Weights of a small GPT-style language model, trained from scratch on English Wikipedia: RMSNorm before each block, untied embeddings.
MLP neurons of a small language model. Each row is named by its layer, matrix (gate and up: input weights) and neuron, and shows model dimensions 48-111. Each number is 200 + 30 x the weight over its row's rms, rounded and kept within 0 to 999. A neuron's up and down rows have the sign that makes its largest values positive.
A block is one neuron, or neurons of one layer that tend to fire together. After each block is what it responds to, as a language model described it from the Wikipedia text at the highest values.

L6.gate113,133,192,197,169,233,188,250,250,224,216,194,269,224,237,231,190,256,196,247,168,224,193,250,186,214,175,165,189,182,254,221,199,240,206,212,199,188,163,181,193,232,178,187,218,202,211,211,155,137,220,218,169,257,149,169,261,169,167,210,149,202,178,199,192
L6.up113,208,246,181,143,223,174,227,170,219,218,179,193,263,185,216,254,183,219,169,151,188,154,196,214,171,188,173,170,181,218,222,252,217,216,186,181,215,196,197,180,212,226,181,188,185,165,174,198,152,217,165,168,219,187,206,172,181,229,170,185,199,139,259,146
L6.gate622,209,231,216,182,186,273,239,230,230,225,181,182,195,237,217,242,224,236,159,229,240,172,184,155,240,179,166,182,165,172,189,192,163,196,205,237,156,162,205,161,161,241,151,219,208,183,170,202,217,126,244,172,191,205,233,217,219,187,239,210,178,221,211,239
L6.up622,174,127,245,141,260,238,191,192,197,197,197,244,239,188,206,226,157,214,157,244,212,208,228,251,203,252,192,213,186,187,230,262,163,256,213,192,158,205,225,171,226,222,188,176,149,208,203,183,203,238,170,193,154,185,211,181,218,159,206,197,220,215,207,140
L6.gate1118,240,203,178,184,220,242,156,222,241,151,184,228,147,202,214,262,211,195,170,170,186,187,224,218,219,227,265,140,212,158,168,188,197,182,147,170,161,187,196,195,254,211,207,184,194,156,245,163,240,195,205,217,213,212,200,149,181,184,168,158,225,182,245,194
L6.up1118,198,194,207,134,210,192,163,149,140,179,227,186,203,203,196,253,136,224,192,241,199,210,179,215,228,142,192,212,188,209,213,196,207,222,191,256,212,196,244,232,189,196,160,183,201,168,154,144,187,222,195,215,224,161,213,225,254,183,190,189,195,192,180,257
L6.gate1194,222,164,264,151,240,208,224,211,198,194,203,219,229,173,222,208,211,184,205,217,208,212,229,224,223,260,225,188,213,195,260,242,151,202,188,210,199,192,190,197,179,178,187,196,185,192,160,214,226,187,129,220,198,228,216,178,197,250,143,215,221,214,184,211
L6.up1194,208,215,182,175,182,272,165,188,227,208,192,250,211,188,156,178,228,191,177,186,185,252,216,202,182,195,196,160,201,182,189,202,238,173,190,159,180,184,236,171,229,225,248,205,213,220,183,132,266,225,230,129,175,180,141,175,212,179,174,195,159,199,173,198
Responds to: Common main verbs right after their subject, especially motion verbs like went, goes, come, plus participles such as used, sold, shown, and some verb-ending fragments.

L2.gate51,173,231,200,214,210,256,213,205,224,195,224,246,211,166,210,174,192,255,204,179,162,226,235,169,244,177,213,219,175,165,192,215,212,180,282,196,207,187,123,176,250,215,139,242,213,250,156,189,188,173,278,213,195,229,217,127,201,198,199,256,141,223,185,206
L2.up51,221,251,149,233,199,184,237,201,243,174,184,245,162,229,226,168,236,283,181,167,208,188,222,187,245,197,256,220,205,135,194,199,202,179,230,127,221,207,196,200,179,233,240,227,199,248,179,212,216,166,238,219,193,203,187,206,196,176,212,192,213,136,187,181
L2.gate968,202,238,290,167,193,225,259,185,176,226,179,192,210,199,207,197,214,229,179,218,234,243,228,207,231,219,184,212,143,155,211,201,205,242,182,213,180,173,148,166,192,187,184,189,239,204,213,162,230,154,215,174,187,163,208,242,188,233,193,206,218,224,224,188
L2.up968,193,190,207,210,170,222,202,175,170,189,122,219,206,198,196,188,203,146,220,172,157,146,144,199,235,176,158,215,153,183,175,233,215,202,210,254,190,182,244,191,200,171,147,229,199,222,137,249,196,208,182,195,201,166,188,230,174,176,188,220,155,211,236,204
L2.gate988,221,195,202,184,252,170,227,179,208,181,173,253,182,173,246,190,193,217,257,193,225,208,170,246,211,201,151,207,267,184,210,179,258,225,208,198,217,196,203,213,258,188,189,251,168,191,161,196,185,214,252,187,155,169,229,199,201,177,168,201,164,184,213,234
L2.up988,158,188,169,206,170,196,209,168,200,235,214,224,203,163,163,224,208,223,262,195,188,177,146,224,206,227,180,172,196,196,245,210,219,240,216,181,163,205,159,201,228,227,205,230,152,205,207,153,152,211,190,190,204,204,217,187,198,194,176,183,204,197,208,234
L2.gate1187,196,182,178,174,217,197,226,188,178,184,226,213,156,176,222,174,239,181,198,199,227,175,240,252,209,209,211,221,214,154,252,168,206,189,158,275,234,146,224,168,247,243,221,233,208,201,151,206,212,233,170,233,174,148,215,155,240,198,172,170,196,217,212,178
L2.up1187,185,203,137,175,130,197,234,269,223,232,187,242,192,127,218,180,204,205,222,206,189,156,218,244,228,193,263,195,254,163,249,166,184,256,182,236,233,182,201,189,227,200,190,195,228,193,179,170,176,209,203,243,184,177,230,195,189,179,195,186,138,185,208,195
Responds to: Verbs starting a second predicate after "and" or a comma in biographies and descriptions, such as serves, spent, worked, lived, was; also mid-word pieces like "em" in commemorate and remember.

L2.gate59,179,194,205,162,188,209,252,223,200,229,166,191,217,226,194,167,201,178,189,167,203,149,205,159,199,220,181,181,150,142,227,197,232,223,205,178,239,209,154,183,195,181,188,181,181,187,207,164,190,199,235,236,230,197,196,139,229,187,167,254,175,174,215,203
L2.up59,207,154,273,194,210,171,212,191,209,222,160,225,189,205,199,170,240,198,189,203,229,206,146,204,229,206,211,224,179,192,161,230,162,217,198,216,185,245,242,167,240,229,202,159,202,227,219,216,144,240,200,214,224,227,212,228,254,142,177,189,238,185,186,189
L2.gate539,211,182,202,179,216,191,240,180,139,263,172,161,226,218,199,209,196,225,195,223,208,276,207,180,189,191,193,174,164,210,208,196,202,205,192,179,195,194,225,235,226,225,218,168,199,213,172,218,249,166,164,200,159,233,187,203,222,190,222,216,210,194,216,183
L2.up539,210,177,287,240,204,233,158,213,219,216,211,153,159,205,234,188,238,196,186,274,227,196,188,181,222,234,137,203,153,226,208,226,236,249,218,190,211,198,234,219,224,200,206,230,217,231,204,207,233,175,169,239,160,204,218,151,190,200,203,236,219,181,157,210
L2.gate739,161,224,258,154,239,200,240,209,175,207,257,185,178,175,214,207,150,206,223,137,263,197,197,188,241,199,172,209,167,229,223,184,178,226,242,168,235,243,165,207,187,249,158,233,159,215,221,224,207,226,225,206,209,178,200,175,230,201,200,167,228,228,218,213
L2.up739,186,196,197,203,188,227,228,184,215,213,223,239,197,229,194,239,219,216,250,214,198,185,179,184,118,198,189,225,214,230,162,194,172,212,190,225,249,195,193,214,193,282,198,209,140,199,240,141,182,214,191,206,142,218,234,218,204,220,202,190,155,155,176,189
L2.gate779,208,176,160,183,225,182,193,197,251,249,165,189,225,151,165,174,149,206,191,171,203,255,200,209,248,204,157,206,196,184,190,219,221,270,217,238,202,242,237,195,186,255,229,165,160,134,254,240,180,197,225,157,212,246,170,189,212,234,221,232,195,142,211,220
L2.up779,178,174,177,212,207,251,167,192,266,216,197,166,167,180,198,166,185,188,219,199,171,217,206,229,229,169,205,214,190,217,198,247,200,170,236,203,261,203,182,185,261,186,200,162,191,188,235,228,164,181,168,173,213,209,201,175,238,222,174,212,202,167,163,225
Responds to: Short word-piece tokens in the middle of a word, often right after a prefix like Pro-, dis-, ag-, as in Pro-g-ress, ins-c-ription, dis-g-raced.

L2.gate283,167,187,220,208,236,242,213,221,222,201,224,190,222,176,218,245,208,182,200,196,121,120,151,238,172,173,190,166,234,197,186,172,175,254,176,198,213,185,167,228,225,174,212,209,167,158,205,206,247,215,226,194,229,152,219,240,179,158,146,189,177,248,232,174
L2.up283,252,167,204,192,191,216,185,249,215,207,199,178,175,225,172,187,216,178,232,152,243,181,186,231,215,199,212,225,184,193,216,192,198,260,251,182,200,191,174,202,206,209,246,178,188,164,226,187,251,174,210,163,198,125,224,207,181,222,136,231,216,168,212,187
L2.gate354,176,237,206,184,263,187,223,226,238,197,222,243,148,189,219,221,183,227,204,170,264,199,180,169,195,203,246,212,178,152,185,173,214,206,187,201,229,163,248,170,192,184,202,194,208,193,184,206,215,160,216,223,216,152,201,189,218,179,177,173,189,206,194,219
L2.up354,210,244,209,127,238,224,210,227,222,198,205,222,188,156,170,244,254,212,186,225,202,199,213,161,199,201,156,172,233,194,246,216,201,205,192,205,164,189,202,212,197,206,189,215,156,165,198,233,236,182,201,124,223,215,196,166,221,195,144,259,226,162,165,188
L2.gate648,205,210,232,236,235,229,220,181,258,148,215,197,187,210,188,229,183,192,215,214,194,207,180,228,196,233,203,250,211,229,208,239,217,180,216,175,186,156,220,202,236,230,236,201,197,233,222,203,240,263,251,210,226,199,179,233,230,157,189,196,160,212,223,218
L2.up648,153,197,148,259,231,183,200,252,225,175,199,201,147,152,219,245,212,204,193,203,183,204,190,212,230,132,216,202,144,141,213,201,218,196,187,145,146,164,216,225,245,217,209,180,225,195,197,170,195,189,205,206,241,236,200,191,159,236,197,140,172,228,160,195
L2.gate1142,204,158,227,206,181,243,246,229,186,218,214,181,174,238,192,147,209,222,195,207,190,203,204,211,207,244,187,190,226,211,250,215,212,203,203,216,166,243,192,202,155,205,240,206,200,229,202,220,180,192,160,145,195,197,210,203,193,148,203,189,169,161,214,189
L2.up1142,196,187,186,171,252,236,178,201,219,178,124,185,172,186,183,161,256,212,275,194,183,202,225,262,179,206,153,232,159,208,225,165,216,233,234,224,182,164,208,192,252,236,189,157,185,199,211,206,184,227,279,172,161,254,153,190,236,188,160,170,163,221,210,208
Responds to: Fires on the token that completes a verb form, mostly suffix pieces or verbs after to, modals or has, as in prov-en, fall-en, turn-ing, to take, may go.

L3.gate98,196,191,195,172,243,228,210,143,190,229,206,255,161,200,123,245,191,179,190,228,172,176,190,158,165,241,167,208,202,203,177,233,222,198,223,224,178,179,169,160,211,237,239,240,158,230,210,218,207,182,213,218,151,214,236,182,238,196,200,171,195,194,199,244
L3.up98,179,199,192,229,245,265,181,174,252,195,261,191,133,229,153,178,152,191,195,219,225,199,174,207,165,195,153,202,198,232,235,133,144,194,208,208,194,191,121,179,233,201,219,214,163,205,196,227,173,178,247,207,188,221,203,251,255,235,224,168,222,191,184,180
Responds to: Hyphens, en dashes and slashes that join compound words or ranges (Vice-Admiral, singer/pianist, 4–7), plus word-start prefixes like mid, inter, non.

L3.gate287,230,226,185,184,215,198,179,182,166,188,210,191,211,190,254,219,153,195,227,195,115,210,187,229,223,190,171,204,187,154,240,212,173,218,178,260,216,211,179,191,217,182,260,198,134,214,223,183,187,187,201,203,217,154,183,209,199,250,217,174,221,188,228,238
L3.up287,232,192,171,215,176,209,253,166,165,212,213,220,228,132,143,195,199,224,207,179,148,227,172,191,221,220,161,208,279,206,257,203,201,193,196,200,192,236,172,208,200,176,242,199,207,239,134,192,170,252,147,203,210,197,195,191,202,200,226,223,235,142,200,204
Responds to: Main verb right after a person or organization subject in biographies and career histories, especially served (as), was (named, elected), also worked, lived, made.

L6.gate100,241,192,190,181,239,159,166,216,188,220,165,225,172,153,263,183,202,150,197,187,185,173,208,217,201,170,170,192,204,161,224,211,271,194,181,148,234,200,181,174,192,130,209,191,189,218,207,195,220,206,249,234,251,182,185,201,164,227,174,128,209,176,222,205
L6.up100,234,178,242,175,233,188,178,210,207,173,189,199,224,207,198,175,207,224,223,165,197,196,229,180,192,202,147,206,187,145,195,213,194,150,233,173,206,226,180,176,189,152,274,197,173,268,192,195,198,270,248,220,162,198,243,230,196,208,179,178,163,170,141,167
L6.gate497,220,169,202,169,184,208,150,244,229,187,158,244,201,213,173,175,191,193,201,180,227,135,194,171,196,225,156,242,192,156,237,178,139,198,234,200,184,135,193,144,223,220,190,221,192,209,145,188,205,207,195,167,229,233,198,198,170,224,178,206,225,220,146,249
L6.up497,221,198,199,195,208,199,223,201,223,225,196,176,213,239,199,241,238,181,195,209,269,229,203,237,202,236,165,210,176,216,129,145,200,218,210,189,195,175,258,203,277,130,235,196,156,195,232,159,202,225,207,254,238,203,166,177,210,177,182,192,189,215,201,249
L6.gate582,231,162,247,161,214,239,223,246,190,192,199,221,209,171,189,177,224,153,222,206,220,211,178,202,254,157,235,153,182,229,182,198,205,245,255,167,210,204,241,195,181,214,212,240,181,182,181,170,258,155,195,232,186,152,186,192,199,206,185,241,268,202,164,178
L6.up582,185,170,195,197,193,216,200,186,146,214,188,212,220,170,241,189,262,212,166,226,241,157,251,205,174,254,216,204,188,169,212,192,201,174,194,191,243,213,233,169,208,215,181,193,217,207,195,220,198,140,186,211,235,193,180,184,194,214,207,189,210,190,122,162
L6.gate844,245,239,211,238,216,192,222,196,207,257,239,200,214,186,202,183,163,239,199,209,176,172,178,203,207,209,222,206,222,192,143,182,161,199,224,106,233,243,211,171,173,215,245,161,174,188,204,204,202,195,190,248,160,206,178,193,193,177,166,197,151,184,177,196
L6.up844,186,209,228,171,155,187,200,148,207,180,200,197,194,168,163,167,236,213,251,189,179,193,216,186,213,194,224,175,239,194,178,181,251,144,231,230,208,248,201,178,212,200,214,179,183,214,170,161,193,225,208,188,191,171,139,212,232,184,160,196,172,186,159,204
Responds to: Hyphens, dashes, slashes or opening parentheses right after a proper name or title, such as Nacer (2016), Năsturel-Herescu, Genève-Servette, 1994–1998.

L6.gate203,250,234,197,191,182,176,170,206,180,242,197,179,205,157,241,225,242,204,194,207,295,219,203,231,186,235,167,193,195,158,209,198,206,210,196,197,211,204,225,230,116,172,150,227,162,183,233,192,195,189,219,164,210,252,217,183,244,243,194,257,172,226,257,219
L6.up203,245,248,197,208,203,155,178,202,225,194,216,184,191,235,186,200,175,170,148,246,145,170,225,223,211,207,191,174,243,189,158,193,193,227,148,183,152,162,166,220,143,175,206,230,174,207,259,210,226,226,179,208,206,227,238,179,189,211,193,249,163,225,244,209
L6.gate345,233,229,131,196,165,218,148,188,243,214,253,127,215,193,167,96,201,168,175,182,236,205,176,174,229,194,221,219,187,190,163,197,234,176,224,222,212,237,181,142,201,217,206,197,155,209,147,229,224,216,177,199,210,222,164,159,211,190,211,261,211,185,211,238
L6.up345,201,234,170,254,186,219,159,157,162,253,177,173,180,230,162,207,175,259,232,183,213,124,196,173,179,243,174,186,231,186,197,204,200,275,211,224,154,206,222,187,187,169,171,188,185,220,222,211,169,149,164,197,204,225,160,197,188,222,178,175,177,195,228,205
L6.gate407,232,228,182,193,178,245,256,204,162,137,187,217,197,176,224,195,149,144,176,158,229,179,220,206,193,220,146,225,251,234,184,227,162,204,230,177,211,198,217,278,221,208,235,225,214,198,171,238,193,239,160,253,194,190,163,200,236,233,194,259,193,156,203,240
L6.up407,203,232,221,211,197,217,186,197,171,211,177,187,141,224,243,170,151,193,167,226,260,206,170,191,267,205,208,183,207,210,202,145,243,153,207,238,217,152,239,170,127,143,166,235,214,221,216,209,228,232,210,179,176,199,172,195,226,249,203,257,206,165,186,183
L6.gate440,212,183,211,204,177,203,211,186,211,206,222,194,186,218,191,192,204,187,208,163,199,206,250,160,216,187,195,187,250,239,178,231,164,173,204,135,198,111,189,273,181,175,239,203,134,214,202,227,150,211,230,198,222,194,202,205,181,221,228,229,189,164,251,127
L6.up440,255,200,228,183,176,158,211,212,219,242,214,228,244,239,229,156,183,217,160,216,197,189,209,174,242,166,208,236,167,190,176,162,136,167,237,154,178,207,217,253,132,192,192,218,206,205,220,186,177,212,220,194,240,257,194,173,187,190,200,184,232,182,182,213
Responds to: Single-letter or short consonant pieces, often c/C or g, in the middle of words and abbreviations, such as OCLC, HCY, i.e., cal-c-ulation, Geo-g-raphy.

L3.gate1101,180,243,179,205,214,205,208,207,188,175,245,201,153,131,189,208,218,186,180,165,226,220,217,231,158,178,157,205,196,158,225,178,218,226,191,179,190,153,156,201,254,158,202,220,221,180,185,171,212,191,196,256,185,175,163,140,159,202,140,227,188,174,257,175
L3.up1101,194,191,157,179,251,207,219,236,210,212,176,200,224,160,191,256,229,155,192,186,184,150,183,188,225,207,203,198,181,165,244,212,213,219,198,193,193,161,194,206,202,199,221,206,240,200,144,154,177,167,222,199,179,186,180,193,184,177,196,187,166,197,216,215
Responds to: Fires on a verb's final piece (-ing, -ate, -ed) that completes it, often after "to" or a comma, just before its object: securing, manage, losing.

L3.gate330,176,187,213,223,180,225,144,176,234,98,210,192,131,239,194,209,233,172,213,175,193,192,139,159,164,150,220,165,218,230,208,263,177,198,193,203,246,178,203,160,191,228,192,193,164,164,217,217,189,240,176,192,220,225,142,235,220,187,175,183,215,229,225,219
L3.up330,198,235,183,188,254,250,216,208,182,250,176,165,193,234,219,152,241,154,176,164,160,166,236,170,258,170,232,202,177,182,165,153,243,206,214,197,211,180,212,238,173,226,197,151,154,178,186,245,165,194,213,232,140,241,192,205,222,233,220,244,189,148,254,166
Responds to: The final word or piece completing a multi-token proper name, mostly City/Town in football club names in tables (Brechin City, Swindon Town), plus word pieces inside other names (Lever-k-usen, BJ-P).

L2.gate298,255,185,241,178,211,168,224,195,133,232,193,122,246,189,193,185,258,171,201,190,203,199,171,191,174,205,219,247,208,215,217,169,220,192,147,231,187,219,190,189,216,217,192,257,173,173,195,198,175,203,185,231,215,143,226,193,210,209,201,184,179,188,188,227
L2.up298,143,231,210,171,249,156,233,261,187,215,217,186,221,201,196,182,243,192,223,221,207,212,162,218,147,143,241,180,200,255,190,76,191,199,217,187,184,205,210,216,175,161,232,194,166,178,186,230,187,166,217,204,222,152,219,168,188,197,203,203,200,248,154,198
L2.gate594,210,213,192,216,221,204,248,237,208,192,192,278,234,250,158,228,146,188,231,181,225,251,201,212,275,152,212,176,142,231,208,259,157,157,215,189,199,165,245,192,167,207,179,206,174,248,215,225,233,205,197,222,184,210,237,178,221,197,134,220,194,213,181,235
L2.up594,264,191,180,212,224,206,225,215,176,235,235,251,202,239,217,205,142,242,148,192,218,219,194,225,186,176,219,265,180,197,222,242,222,200,184,212,188,167,256,224,206,264,155,209,224,208,198,237,229,204,198,199,105,211,211,217,203,234,171,179,209,174,175,228
L2.gate826,232,188,178,203,191,145,141,167,168,214,239,199,135,232,160,220,227,203,204,162,192,206,150,251,217,173,227,237,191,160,236,194,206,167,185,224,248,164,189,154,202,181,202,228,195,238,212,254,203,180,251,181,214,219,172,253,205,159,203,170,195,219,204,228
L2.up826,211,238,148,154,112,186,205,205,272,222,185,226,234,213,190,177,182,223,233,238,168,160,159,220,208,213,215,190,161,226,262,159,195,202,235,202,210,215,203,167,238,196,170,185,205,208,180,199,233,233,180,170,198,181,186,257,191,185,191,205,158,209,165,222
L2.gate1005,183,193,221,186,172,190,204,173,206,205,214,249,172,205,198,225,192,155,177,141,184,184,189,170,207,175,206,248,182,131,168,127,206,220,241,186,244,192,249,253,226,208,213,186,149,185,215,196,152,230,149,182,203,211,193,160,216,200,199,167,225,176,225,219
L2.up1005,187,190,207,189,174,260,191,195,148,210,209,202,186,170,206,190,194,195,190,182,184,212,198,234,198,213,195,224,202,249,174,147,184,208,234,201,226,232,218,150,154,192,251,192,211,235,211,219,214,171,266,204,192,188,220,194,189,170,245,208,149,155,183,174
Responds to: Mid-word fragments and joining hyphens or dashes inside multi-part names and compounds, such as Build-A-Bear, Cardell-Oliver, Gospe|l, Gram|my.

L3.gate449,141,259,190,226,249,151,235,159,226,202,183,167,158,201,165,249,194,212,181,233,221,204,187,200,180,170,189,257,148,237,232,211,298,182,200,204,201,180,215,248,158,201,202,191,226,204,251,210,212,194,204,235,240,197,215,160,189,220,161,149,174,158,212,187
L3.up449,216,184,216,207,199,191,247,234,163,209,213,244,210,181,222,214,158,258,199,237,215,233,239,200,186,212,185,213,228,241,199,199,212,227,179,261,177,182,196,153,156,178,198,169,223,233,194,196,217,218,170,201,207,198,258,225,143,205,215,173,217,225,205,206
Responds to: Short word pieces inside words split into several tokens, such as mb in Ensemble, pre in entrepreneur, lu in excluding, plus some table pipes.